From a checkpoint of a small transformer trained on Wikipedia: biases.
MLP neurons of a small language model. Each row is named by its layer, matrix (up: input weights) and neuron, and shows model dimensions 298-361. Each number is 128 + 32 x the weight over its row's rms, rounded and kept within 0 to 255.
A block is one neuron, or neurons of one layer that tend to fire together. After each block is what it responds to, as a language model described it from the Wikipedia text at the highest values.

L5.up145 [ 82 121 164 119 147 134 105 165 122 169 111 154 219  95 140 125  95 120  98  90  59 113 175 130 162 151 193 106 171 195  85 155 114  41  77 117 108 144 138 170 162 113 120 122 123 107 144 163 111 155  91 120 138 154  95 102  57  94 122 132 134 170 142 139]
L5.up901 [159 129 126 118 151 143 133 150 133 122 124 165 101 100 158 122  92 193 133 130 157 177 118  67 117 122 142 131 115 203 113 113 124 127 135 102 194 150 115 209  87 110  92 125 127 133 166  92 124 107 104 102 130 162  98 101 146 115  89 140 213 199 135 126]
L5.up946 [115 114 165 120 183 141 103 157 145 134 108 131 113 160 164 122 100 128  31 154 146  75 134 153 182 143 130 104 122 102 171  92 116  91 125  60 165 115 142 110 131 169 152  93 119 121 118 173 173  68 134 153 129 220 119 138  94  99 147 160 131 153 182 154]
L5.up1444 [ 99 155 107 128  93  98  85 131 128 146 107  86 203 127 102 116 101 152  99 115 131 138 150  72 101 112 195 128 160 169 127 144 103  84 103  72 168  91 126  88  93 119 118 138 221 174 130 159 122  84 164  98  74 196 119 104 127 103  85 112 124 143 156 173]
L5.up1626 [138 131 165 137 166 113 120 122 158 152  99 154 165  90 143 118 138 145 177 114  64 139 165 109 114 112  92 163 127 126  67 117 182 107  80  90 163 129 115  95  91 129 129 121 107 132  86 105 130  60  82 117 107 191 132 124  62 103  98 125 141 204 139 135]
L5.up1982 [135 108 133  61 178 141  37 147  98 179  99 116 140  92 189 180 149 101 123  97 104 146 124 139 124 164 133 138 100 145 128 124  77 113 100  95 141 148 139  90 171 123 120 159 138 169  93 128 108 134 140 136 130 121 182 129 124 118 101  92 107 174 140 120]
L5.up2439 [161  90 156  59 126 180  77 171 185  84 145 130 131 120 136 121 127  85 140 161 155 196 135  75  80 109 139 165 123 162 110 123 100  98 114 119 124 106  86 113 119 125 106 137 202 202  88 100 102 141  64 142 111 145 141  98 161 187 166 143 113 140 149 107]
L5.up2485 [157 149 115 106 128  84 129 140 128 192 166  57  85 106 156 141 111 157 105 167 146  95 179 105  76  58 148 104 199 114 174 109  72 152 141  82 101 108 109 127 164  90  86 109 153  70 129 108 150 163 107 114 115 190 101 107 140  88 144  69 138 137 131 131]
Responds to: Quoted speech and titles

L4.up2108 [124  90 148  50 151 147  49 177 120  96 150 135 118  57 161 133 125 125  98 152 149 126 150 175 101 123  91 157 114 137 146 120 145 106  80 110  96 128 156 109  94  99  95  83 137 121 136 171 147 102 145 171 132  80 149 153  97 138 126 173 113 122 172 128]
L4.up2472 [145 191 134 131 170 111 100 110 133 126 121 101 217 132 148 155 189 145 115 163 119 140 146 108 132  96 132 119 186 100 141  52  84 126 123  90 162 139 153 123  85 144 158 115  99  90 131 124 135  74 138 115 148 128 115  99 123 155 116 143 107 177 157 127]
Responds to: Inside quoted speech

L2.up1313 [131  96 137 111 141 167  78 107  90 232 125 166 141  96 108 134 159 197 117 123 144 147 124 108 147 105 106 148 123 137 169 118 174 166 143 185  98 120  77 141 123 135 141 112 108 104 155 115 134 100 105  97 113 140  90 124  97 101 172  54 100 139 179 103]
L2.up1622 [178 102 120  63 143 139 146 138 197 164 113 161 148 128 143 115 172 136 144 122 126 133 210 120 103  59 145 138  99 116 151 119 115 104 109 101 139 120 106 148 153  92 133  66 128 157 175 152  76 133  91 126 129 175  88 121  99  73 164  90 125 121 127  83]
L2.up1870 [118  57 155  82 166 166 140 164 143 135  78 167 109 131 146 169 150 179 125 114 153 144 146 189  87  97 139 133 123 109 144 111 165  99 153 136  97  81 142 136  98  89  88 152 109 145 182 162  97  97 126 138 128 165 114 113 115 122 106  77 139 142  84 195]
L2.up2358 [151  74 132  64 129 195 100 104 142 116 102 144 157 136 152 121 100 141 109 110 175 113 194 112 144  78 141 195 128 118 126 126 135 100 142 132 157 154  97 148 104  86  99  96 139 132 146 144  68 164 129 117 151 144  48 121 109 135 154 161  70 157 100 165]
Responds to: Structural punctuation in formatted text

L5.up112 [161 140  90  82 155 119 131 125 142 130 148  66 145 128 145 156 164 151 153  87 124 151 176 159  97 107 144 105 181 134 123 136 135 120 109  56 140 142  70  66 152 115 159 114 155  54 128 159 125  85 132 119 109 174 156 156 124  86 112 169 175 155 119 155]
L5.up1464 [165 129 111  92 144 161 138 143 178 126 143 119 189 132 104 142 181  98 125 109 179 129  58  88 120 125 125 208 206  91  88  95 122 100 142 119  75 142 104 164 143 108 111 119 176 114 159 179 116 103 193 141 194  94 154 163  87 113 178  92 123 153 217 166]
L5.up1502 [159  94 120 102 124 161 110 105 107 112  58 157 115  72 100 160 155  79 127 137 107  91 109 177 137  88 166 119 154  79 133  60 130  83  97 122 119 154 150 126 127 105 147 110 193 196  94 137 124 142 127 184 127 117 137 174 122 134 124 126 118 175 211 146]
L5.up1562 [132 101 172  82  99 107 140 184 101 148 127 111 140  97 139 179 171  47 145 120 121 154 152 124  92  91 150 131 158 127 135  92 158 200 126 119 110 194 148 114 200 107 171 134 197 125 188 127  82 108 177 134  98 153 161 142 151 130 138 145  83 140 168 155]
L5.up1762 [190 163 135 161 106 146 154 100 107 174  42 138 127 119 161 179 144 101  92 141 159 144 130 212 101 129 181 118  76 143 111 101 122 117 150 117  79 149 147 100 167 129  86 150 148 141 128 152 162 146 136 138 131 119 183 142 155 157 165 194 118 155 160 208]
L5.up2523 [140 135  93 141 125  54 120 112 126 147 191 162 136 113  82 104 130 133 125  79 119 161  80 141 144 122 177 109 147 101 117 114 115 148 148 127 101 177 160  65 168 116 165 113 131 160 140 109 167 133 166 127  87 139 145 150  87 110 134 128 180 148 133 193]
L5.up2585 [112 122 127 159 213  88 167 203  87 174 182 160 166 105 150 102 154 109 119  94  84 166 150 125 100 132 119 158 196 103 215 116 155 176 150  89 153  96 107 125  76  93 104 146 133 109  71 167 121 154 136 150  90 124 165  96 141 103 159 160 155 190 193 107]
L5.up3382 [146 126  91  87 179 122 117 140 165 150 133 145 138 126  94 133 136 122 138 144 164  87 154 172 114 129 140 129 119 113  82  97 133 113 118 147  83 164 154 120 143 149  97  85 161 119 122 140 117 116 163 181 146 107 149 146 122 176 136  65  94 125 229 183]
Responds to: Definite article, known referent

L2.up31 [161 175  63  77 150 124 150 118 170  91 138  92 145 134 132 189 117 141 114 167 118  81 149  97 154 134 103 138 196 113 123 105 121 140 122 134 137 202 139 138  90 160 154 100 143  93 110 100 131 145 156 128  80 182 111 104 137 191 142 182 164 136 110 110]
L2.up444 [109 162  44 159 108 124  87  98  89  97  86 203 138 113  88  80 167 176  88 112 115 124 108 126 120 108  89 179 135 132  91 108 128  62 145  96 157 120 114 169  65 139  68  76 113  99 114 203 163 153 106  90 113 164  97 124 101 134  98 111 191 150 119 123]
L2.up730 [156 117 109 124 114  85  89 105  71 112 129 158 182  99 128 168 203 154  78 143 169 139 128  86 174 156 123 180 161 116 115  56 116  81 140  75 105 158 118 165  77 111 118 153 169  93  74  84 156  82  92 156  69 198 134 133 113 196  94 101 180 172 132  93]
L2.up1849 [126 121 147  96 135 115 169 156 132 101 168 173 120 108 130 164 160 158  74 110 135 122 156 167 155 123 112 120 141 149 128 114 147 122 167 111  95 165 133 131 123 123 150 208 151  91 160 107 147  69 100 160 114 129 131 109 148 134  87 162 125 144 113  94]
Responds to: Mid-title words in quotes

L2.up1301 [ 95 134 122  96 122 178 148 129 130 172  95 109 106  99 193 189 125 158 131  68  93 171 162 118 167  76 105 149 149 102 131 184 138 138 120  94  71  83  90 117 172  89 142 118  89 179 106  99 121 158 138 112 106 113 124 113 122 196  97 147 179  75 117 101]
L2.up2096 [ 98 171  94 121 124 178 174 114 116 127 160  97  59 172 150 106 203 106 139  43  87 144 141 138 127 126  78 151 142 107 127 133 102  99 112 130 120 124 125 128 173 105 115 142 113 123 127 104  94 118 110  95  95 122 125 140 114 133 125 108 124  89 162  91]
L2.up2172 [135 184 103 106 113 201 148  79  82 140 147 101  99 128 103 168 112 122 133 137 117 114 119 103 137  82 106 148 189 157 183 135 101 112  62 104 103 135  98  87 131  98 128 148 142 127 134 169 102 111 119 117  91 139 143 184 123 128 154 118 149  98 131 171]
L2.up2981 [105 145  86  84  88 141  99 115 118 133 130 116  87 117 125 209 149 146 121  87  96 123  95 129 141 135 122 125  99 124 148 134  89 127 182 146  86 107 132 112 133 108 135 161 102 158 144 127  95 151  90  97 106 135 176 154 112  98 191 146 182  36 141 130]
Responds to: Digits after number separators

L4.up2762 [131 145 109 133  87 127 153 140 112 176 149  98 157 116 132 129 138 154 138 161 133 142 117 178  88 143 171 144 174 143 136 113  93 148 174 115 176  93  90 123 207 132  93  85 129 142 140 105 112 135 122 147  99 147 145 125 180 185 123 173  87 115 153 127]
L4.up2810 [166 136  79  62 125  99 101 117 146 123 127 145 130 143 155  92 125 118 117 132 140 126 113  86 116  79  90 146 154 108 119  90 124 166 124 115 188 170  61 151 157 136 102 132 183 124 157 119 157  86 168 150 131 152 135 118 141  84 177 129  75 164 178 184]
Responds to: Definite article before a noun

L2.up672 [ 98  92 166 109 148 126 123  85 110 100 101 135  84  78 116 167 151  75 121  68 102 103 135  95 151  60  94 177 152  91  90 149 117  68 117 122 131 161 118 112 130 102 182 149 143 111 122 113 130 161 148  45 224 173 111 191 146 110 151  98 138  94 109 134]
L2.up1042 [125  96 143 121 112 164  93  95 183  94 112 208 131 128 104 162 103 156  85  88 113 129 236 105 131 153 127 176 142 145  92  53 110 108  91  79 181 128 123 150 133 118 118 182  93 129 131 123  68 161 102  78 156 146  93 152  72 176 120 135 154 121 141 124]
L2.up1086 [140 107 117 139 176 169  95 176 172 101 154 157  95 103 137 194 107 152  77 157 149 160 165 105 126 113 173 157 123 115 148  63  94  79 140  98 127 148 151 154 199 101 121 149 115 198 161 158 121 171  44  85 124 147 120 173 139 120 149  65  53 109 129 107]
L2.up2796 [ 97  85  90 163 178 112 127 127 186 127 151 101  97 109 125 182 143 177  66  35 175 145 159 111 191  99  85 190 142 155  84  86 107 138 133 117 128 202 109 118 189 109 160 210 113 173 112 109 113 122 112 115 177 167 156 137 108 120 166  86 120 118 110 139]
Responds to: Start of proper names

L4.up1612 [147 171 132  83 109 127 126 146 107 181 146 124 143 109 124 148  79 126 101 140 160 109 154  45  96 118 121 177 126 172  92 209 145 116 105 141 120  85 132 104 119 110  70 110  27 119 133 146 116 133 171 121 154 154  88 119  83 171 176 157 105 132 142 160]
L4.up3230 [161 227 121 141 160 128 167  94 148 108 181 118 155  89 123 175  99 106  92 136 139 127 174  49 103 155 130 150 123 172 153 182 133  75  90 163 125 115 162 123 147 117 128 135  84 167  89 147 136 107 137 140 141 146 122 107 128 212 205  94 151 131 136 203]
Responds to: Chemical and technical word-pieces

L5.up219 [119 147  69 126 127 146 165  97 116  97 163 126 108 103 176 119  97  89 151 140 116 121 154 123 175  83 156 115 132 146  86 133 136 114 142 120 134  95 129 136 130 101 171 111  16 164 135  73 119  83  65 181 119 138 162 123  78 147 171 160 137 110 147 190]
L5.up658 [125 144 111 102 158 108 143  86 171  39 173 167 137  86 181 159 105 106 158 107 115 171 155 120 143  93 143 159  86 138 100 119 119 107 140 100 200  97 141 174 165 104 101  71  78 114 133  67  87  86 111  94 150 150 130 160 107 107 196 154  96 153 136 129]
L5.up1285 [222 142 162 168 165 157 122 104 184  91 102 131  91  98 106  88 136 119 131 126 136 190 149 109 121 110 132 137 100 133 128 151 184 152  96 118 100 162 121 128 120 137 171 154 131 125 131 127  97 123 106  96 145 188  94 138 124 141  94 117 145 142 107 140]
L5.up1367 [129 136 145 112 104 182  69 144  72 112 134 140  74  99 126 183 134  77 158 116 119 122 178 125 141 130 128 133 125 128 105 109  90  49 150 167 146 186 113 123  89 122  96 184 137 127 121 114  66 190 128  98 154 148 110 110 106 109 114 178 114 159 140 113]
L5.up1529 [157 102 115 130 101 136 111 148 194  89 138 165 169 127 162 140 144 108 154 108 117 170 128 148 130  89  90 144 148 131  58 126 171  97 137  79 104  97  97 182 167 121 152 152  46 164 132  84 127  86 159 151 128  94  76  84 123 144 130 130  96 145 133 167]
L5.up1877 [106 115 160  68 103 142 118 111 152 125 195 122 171 115 199 189 126 112 131 152  80 175 120 113 177  67 100 154 174 117 147  76 105 131 150 220 125 144  98 101 118 106 123 123 129 158 160 129  56 129  56 129 127 157 132 145 124 118 190  98 130 188  99 122]
L5.up2715 [146 115 126 102 200 170 117 111 117 107 128  80 109 114 158 115 115  97 101 123 158 146 187 115 116  63 158 163 195 110 118 124 168  60 101 168 136 115  99 108  65 139 148 130 103 136 152 147 146  84 109 132 109 178  84 109  60 133 175 147 203 170 180 122]
L5.up2929 [120  96 142 127  98 112 136 150 156 151 124 154 140  85 156 166 164 109 142 100  83 145 102 115  96 118 155 167  86 175  64 127 110 128 167 113 120 122 203 168 144 117 141 146  27 108 191 102 132  87 104 156 136 121 150  89 107 118  92 150 153 154 150 182]
Responds to: Table separators before numbers

L5.up2648 [134 130 123  91 110 132 154  78 108 109 110 124  95 136 147 112 113 113 125 141 105 175 167 161 130 163 116 171 150 115 186  63 128  53 129 101 159 167 144 165 178 115 180 132  89 166 142 149 107 115 109  93 126  83 134 170 118 103 150 182  55 137 152 129]
L5.up2829 [ 95 161  91  96 127 158 125 143  32 134  96 103 105 109 139 138 171 133 142 128 112 158 212 115 102 127 200 128 101  82 147 138  83 119  93 152 160 144 162 118 125 140 161  75  57 123 123 162 129 124 129 158  83 168 136  98 122  99 133 119  69  96 174 139]
L5.up2951 [100 143  78 140 124 148 117  63 118 115 170 148 151  66  87 148  82 153 118 123 129 123  98 147 121 134 219 154 201 184 130 127 118 157 105 123 126 110 102 211 111 120 116 162 129 208 198  72 113 153 138 102 142  77 172  99 109 123  81 110  41 171 127 148]
L5.up3242 [106 149  85 195 125 155 117 139 154 118 114 127 120 135  84 162 109 131 148 104 189 139 162 127 107 159 183 143 157 138 136 104 168 121 132 113  94  87 113 141 150 101  90 156 173 145 181 140  93 110  67 120  73 151 178 156 100  87 111 155 172 219 118 120]
L5.up3288 [144 138  83 156  92 129 141 121 144 105  89 139 123  46  87 144 161 124 116 130  98 152  49 186  82 161 121 145 169 174 136 117 175  93 114  87 124 102 122 206 110 104 130  66 133 156 147 110 104 129 129  95 107 140 118 165 110  85 115 114 162  94 161 144]
L5.up3327 [164 139 141 119 109 134 135 119 103  96  91 175 143  58 112 151 151 106 122 160 123  91 126 144 138  98 201 132 137 151 133 139 123 146  90 115 159  70 115 113 182 110 111 117 113 133 124 143 142 127 130 100 135 154  98 150 119  81  85 149 110  96 168 167]
L5.up3401 [168 168  98 147 134 106 119 109  89 109 135 132 183  57  63 179 100 124  78 158 108 109 127 149 114 174 107 128 159 129 109  98 137  63  85 148 133 130 105 185 107  99 162 146 167 161 131 140 155 127 117 112 131 172  98 203 124 119 119 133 126 147  95 135]
L5.up3507 [148 135 139 114  91  66  62 151 132 124  90 163 177  51 106 150 172 140 115 107  68 138 134 165 169 172 166 159 128 127 100 127 136 157  76  77 130 100 133 186  88 140 135 117 101  94 153 158 164 143 118 134 118 127 111  96 120  70 124 104  92 145 122 102]
Responds to: Mid-word subword fragments

L4.up1176 [137 138 112 133 154 158 102  91  89 122 139 124  71 157 140 141 119 149  87 176 169 138 178 143  53 169 113 144 118 170 119  58 137 174 171  78 173  25 112 143 147 125 127 115 146 147 138 164 177  69 133  95 120  69  86 102 121 131  97 136 106 113 170 166]
L4.up1380 [112  78 104 116 141 146  72  95  89 110 105 174 121 108 132 112 109 103 128 136 148 135 109 151  38 157 114 211 158 155 148  78 148 173 142 130 137  78 179 169 151 143 141  86 129 189 186  92 170 115 136 117 186 113  96 143 117 108 137 134 131  97 120 111]
Responds to: Piece after initial C/P

L5.up161 [100 153 122  67 170 170 142  70 119 123 193 115 159 161 116 147 143 117 161 146 172 101 162 123  93  95 126 137 182 165 128  95 184 114  87 121 144 138 110 109  84  88 119 116 159 114  84  77  87 130 123  86 144  97 105 167 151 118 168  97  85 120 189 133]
L5.up619 [ 99 144 114 158 134 100 133 127  55  83 163 112  90 102 134  88 124 112 143  82 218 100 135 111 162  92 101 184 170 154 138 136 147 123 146 114 172 127 132 143  99  88 137  89  76 154 130  55  85 131 140 108 108 135 120 195 169 132 146  90 139 154 170 142]
L5.up1155 [165 160 145  98 139 164 121 132 136 158 197 154 138 122 137 141 157 117 176 225 156 146 149 130 116  68 137 130  79 124 170 139 202 124 133 128 186 123 115 212 160 150 185 131 121  75 102 116  84 176 110 104 112 128 160 143 126  87 108 102  80 141 121 158]
L5.up1575 [ 97 119 184 122 148 154 142 119 141 134 134 140 177 139  98 139 154  68 102 150 128 108  82  99 130  99 139 101 123 103 106 122  95 119 103  87 156 119  82 161 119 144 105 103 147 168 100  76 151 114 129 104 178 140 120 129 129 130 191  94  98 120 129 111]
L5.up1613 [115 173 136  58 127 114 132  99  63 142 138 118 122 154 142 129 193 131 157 139 151 148 115 122 103 122 127 125 180 187 187 115 181 126 149 140 133 112  75 101 111  88 124 146 173 122 101  97  99 144 129 114 173  93 114 171 165 123 176  84 143 176 170 159]
L5.up2361 [125 138 167  43 123 109  89  91 113 110 147 134 132 124 143 101 168 135 159 171 109 141 124  79 108 131 172 150 134 124 111 104 182 167 163 141 159 135  81 120  72 109 175  86 155  95 129  61 117 128 121  71 145 127  68 143 147 100 225  93 173 165 188 127]
L5.up2398 [135 155 161  98 127 105  74 164  54 143 149 103 139 161 177 116 135 132 100 164  97 160  94  91 141 165 111 163 159  97 138 108  68 137 138 129  94  91 131 139 150 103 113 130  89 135 129 104 106  75 125 103 161 122 175 130 116 144 141  81 132 118 165 168]
L5.up2419 [121 130 142  62 131 125 108 137  97  75 154  89 147 156 164  42 143  86 137 117 119 156 163 110 129  88 123 100 170 146 192 145 128 100 130 141 176 124 102  93 111  89 162 166 142 114 129 125 131 173  95 157 161 136 163 155 153 146 133 122 121 170 116 150]
Responds to: Word-initial split-off S

L5.up603 [ 99 120 150 159 128 145 179 154 162 127 147 141 108 138  61 204  63 112 132  82 122 149 154 191 142 145  98 139 132  81 173  52 130 159 116 127 159 124 140 118 147 135  79 160 124 133 147 145  82 161  90  70 191 149 127 165 123 126  92 103 118 117 151 155]
L5.up757 [183 141 155 121 165 163 109 108  60 176 142 121 169 123 151 116 166 127 127 140 124 169 126  78 106  96 132 160 123 106  60  83 181 120 101 139 139 138 159 141  86  98 117  31 199 106 117 129 146 139  73 109 140  95  96 145 143 125 140  79 159 148 158 129]
L5.up837 [166 153 129 142 142 174  80 129 107  76 106  94  65 140 119 141  68 100  69  90 191 129 133 167 156 120 123 187  96 135 150 124 128 118 149 151 133 108 132 130 108 113 140 142  82 142 144 151 165 135  92 115 148  85 113 149 142 186 160 164 196 127 109 107]
L5.up932 [142  96  93 119 142 141 142  89  45 203 100 128 132 171 183 182 120 159 145 137 143 187 159 122 153 113 122 126 128  80  97 153  64 119 152  81 146 143 106  90 131 120  63  75 153 190 145 116 110 150 119  54 116  54 121 146 150 152 138 117 116 128 150 163]
L5.up947 [175 143 105 135 144 130 118 111  96 121 145  71  93 111 170  85  86 138  88 113 141 112 167 136 218  99 181 143 176 122 192  82 161  92  95 121 131 140  60 145 163 144 160 125  94 137 176 110  81 182  39  35 154 129 128 158  88 110  97 136 103 158 156 125]
L5.up1010 [143 176 167  49 171 144 112 149 132 140 139 102 125  89 172 110 131 111  85 163 187 142  62 110 198  85 104 184 107  94 127 122  96  65 173 140 145 118  57 123 144 138 115 180 115 158 158 150  77 138  98 122 174 150 129  91 121  93 165 125 104 130 143 129]
L5.up1801 [155 117 115 151 159  73  77 158 108 130 136 166 206 146  87 132 119 141 120 168 162 144 119 152 105 137 134 116 115 101 140 171 108 100 140 100 162  65 109 132 175 143 106 121 194 119 102 102 143 134 119 110 169 122 148 183 116 164 138 101 119  92 130 147]
L5.up2297 [145 160 173  92 188 148  92 115  93 172 155 159 190 102  84 192 130 150 129 131  96 129 154 141 194 143 144 157  54 117  90 174 125 107 147 139 171  88 151 136 141 102 140 122 187  88 133 115 134 128 129 101 125  78 142 128 105  99 159 150 137 169 177 146]
Responds to: Second piece after initial C

L2.up238 [ 90 141  80  87 100 102 127 135  85 131 102 186 208 112 128 107 115 106 104 101 177 101 109  87 114 139 139 138 129 131 134 145  90  78 116  67  77  98 172 153 125 106  67  69 134 141 152 153 132 100 186 119 123 146 117 169  97 170 162  87 118 117 131 164]
L2.up1013 [130 131  99 137 185 109 129 151 166 169 137 110 111 118 132 121 171  98 121  67 115 136 141 102  92 127 158 145 192 124  99  91 101 168 163 122 157 127 119 126 164 115 111 120 128 138 118 124 111 115 130 130 142 161 141 124 134  91 199 155 161 196 158 166]
L2.up2554 [131 117 141 120 197  97  78 104  71 137 109 169 169 134 142  99 165 138 122 140 111  81 123 131 177  70 195 126 114 141 146  98 130 127 171 126 132 149 121 140 176 122 162  84 105 144 161 150 168 130 129  73  77 132 170  78 125  77  83 108  92 187 146 122]
L2.up3084 [121  74 106 147 139 102 120 125 126 213 161 147 159 120 145 142  92 130 123 108 149 170  82 120 159 173 172 143 134 212 134 160 101 157 104  42 178  98 131 126 128 111  97 125 150 129  82 146 139 154 106  81  72 183  81  83 117 170 127 159  97 171 163 137]
Responds to: Definite article "the"

L4.up544 [ 92 146  44 103  97 161 116  90  68 159 109 109 119 102  81 125 155 141  72 152 135 110 157 123 107 157 185 121 155 133 119  74 157 128 114 129 159 102 134 148 155 126 108 167 188 134  95 127 140  72 104 162 138 148 131 189 171 129 124 140  96 145 112 102]
L4.up768 [149 170 101 123 160 121 101 141 115  77 116 119 158  87 110 116  84  89 144 101 111 115 173 171 101 148 198 197 140 106 101  59 121 127 122 154 111  29 113 130 186 112 129  97 186 155 113  91 166 165  36 133 155 152 138 126 108 108 152 178 123 110 139 117]
Responds to: Mid-word proper-name pieces

L2.up1496 [133 115 114  67 119 139 112  87  63 159 138  82 159 110 146 137 165 142 107 127 158 138 201 148 151  88 107 142 119 179  86 108 153 130 133 104 183 165 125 178 132 147 133 179  99 188  68  44 110 138  64 117 100 147 133 145 139 196 148  72 108 163 106 135]
L2.up1686 [117 128 156 129 130 116 136 126 166  93 158 150 145 121 139 141 187  82  96 125 112 134  85 199 134  87 158 118 148 165 110 104 106 128  74 144 136 127 175 148 177 127 173 152 127  98  71  54 157 157 119 105 103 147 145 104 132 138 130  66 121 174 149 111]
L2.up2205 [157 152 121 118 134 105  80 174 132  77 108  72 116 108 141 152 208  98 123 162 163 119 182 133 186  54 189 146 143 126 141 152 136 156  99 113 134  99 109 167 112 110 118  90 137 192 147  93 116  68  69 171 142 111 116 154 131 152 125 126  87 168  74  89]
L2.up2537 [ 80 167 114 121 181 165 161  90 115 134 157 101 117 134 106  99 150 185  94  87  99 142 114  83 132 101  91 112 162  99 173  71 108  75 152 115 160  97  55 139  79 134 104 164  78 112 124 131 127 112 143  99 129 159 113 208 139 153 154 114 166 123 106 156]
Responds to: Word-initial fragment tokens

L4.up936 [104 162 112  83 144 184 120 213  98 145 132  98 134 135 120 123  98 118 148 108  81 110 144 149  71 136 124 129 170 146 150 153 129 184 138 131  69 177 161 127 177  74 210 139  85 115 118 134  94 154 136 166 147  95 135 126 131 103 135 101  97 130 198 140]
L4.up2459 [140 155 162 119 107 204 124 152 136 164 128 105  98 115 161 136 158 120 141 165 132 109 146 135 127 112 120 134 116 182 155 171  97 152 129 156  78  90 103 140  72  83  92 152 111  88 106 148  76 113 123 202 126 144 167 146 118 133  79 135 125 141 110 121]
Responds to: Digits after decimal point

L4.up92 [117 144 158 112 129 123 169 195  91 108 141  96 109 133 157 125 155 138 103  94  66 140 221 128 114 159 180 140 177  66 210  45 139 154 120 123 129 177 134 103 157 137 113 171  83 167 102 102 139 165 118 118 129  96 123  97 121  81 116 108 167 139  58  84]
L4.up298 [ 94 144 126 106 156 102 142  88 126 186 212  63 152  93  54 136 229 170 114 135 101 105 153 127 129 139 152 191 218  58 171 121 132 125 122 110 140 126 104 154 102  90 119 138  94  99 126 146 169 121 130 117  93 109 190 180 117 106 135 143 151 171 137 108]
Responds to: Word-start fragments

L5.up14 [116 110 134 119 137 168 150  92 152 198 140 134 126 181 145 178 141 149 131  52  98 163 132 118 113  81 113 124 104 113 191 123  88  92 138 145 103 157 123 120 163  68 134  90 139 132 121 177 154 183 166 110 130 116 155 140  99 146 128 125  94 135 106  96]
L5.up764 [ 91 142 159  38 113  76 155 119 190 181 159  62 147 154 165 126 122 136 131 117 104 108 115 120 192 100 147 120 152 139  95 158  44  98 114 165 140  63 153 134 172  56  74  98  89 141 164 112 109 125 159 106 126  76 128 154 110 118 105 125 139 106 121 127]
L5.up1139 [203 139 132  71 135 143  84 169  99  79 105 111 123 123 116  91 136 134  63 144 127 152 151 169 127  86 149  98 171  95 108  95 174 129 137 143 126 118  93 139 103  97 150 101 115 115  93 100 146  65  95 179  68  98 110 166  97 133 143 144 182 121 158 148]
L5.up1475 [123  90 179  95 104 255 104 152 169 178 132 138 126 179 153 165 120 156 146 132 107 172 151 133 146  70 108 152 234 126 161 114 112 119  58 137  56 130 129  93 162  95 132  80 130  72 138 170  88  87  96 163 134 131 153  86 120 121 159 131 111 104 121 118]
L5.up1817 [115 159 114 108 147 123 112 121 126 121  84  89 102 138 150 177 163 134 116 108 147 133 122  83 132 104 121 137 105 115 114  94 100  77  99 185 156 152 139 108 165  43  89 125 139 178 121 144  99 121 152  99  99  83 194 117  95 164 129 142 138 160 113 147]
L5.up2285 [101 141 152  63 101 166  87 115 100 167 123  71 122 126 167 101 137 123 124 157 131 118 101 110 129  66 149 108 167 136 170 151 137  86 110 186 126 165 112 149 113 131 113 128 143 110 138 197 102  95  68 134 166 157 119 105 111 145 158 130 115 112 125 134]
L5.up2978 [144 117 115 155 166 173 138 130 134 135  92 126 135 115 105 180 119 176  65 184 108 161  97 143 137 188 106 152 186 158 113  98 116 122 109 185 124 137 192 145 158 126 146 141 189 154  77 141 115 159 121  81 139 105 129 141 105 162  95  83 126 150  78 121]
L5.up3009 [127 133 159 162 100 116 135 119 133 134 152 131 110 171 136 136 160 163   0 134 150 217 126 122 100  90 142 116  95 108  88 138 208 175 119 133 154 156 120 102 135  55 101 109 107  82  97 139 163 161  96 102 135 114 177 181  49 112 118 131 142 110 133  68]
Responds to: Digits inside table numbers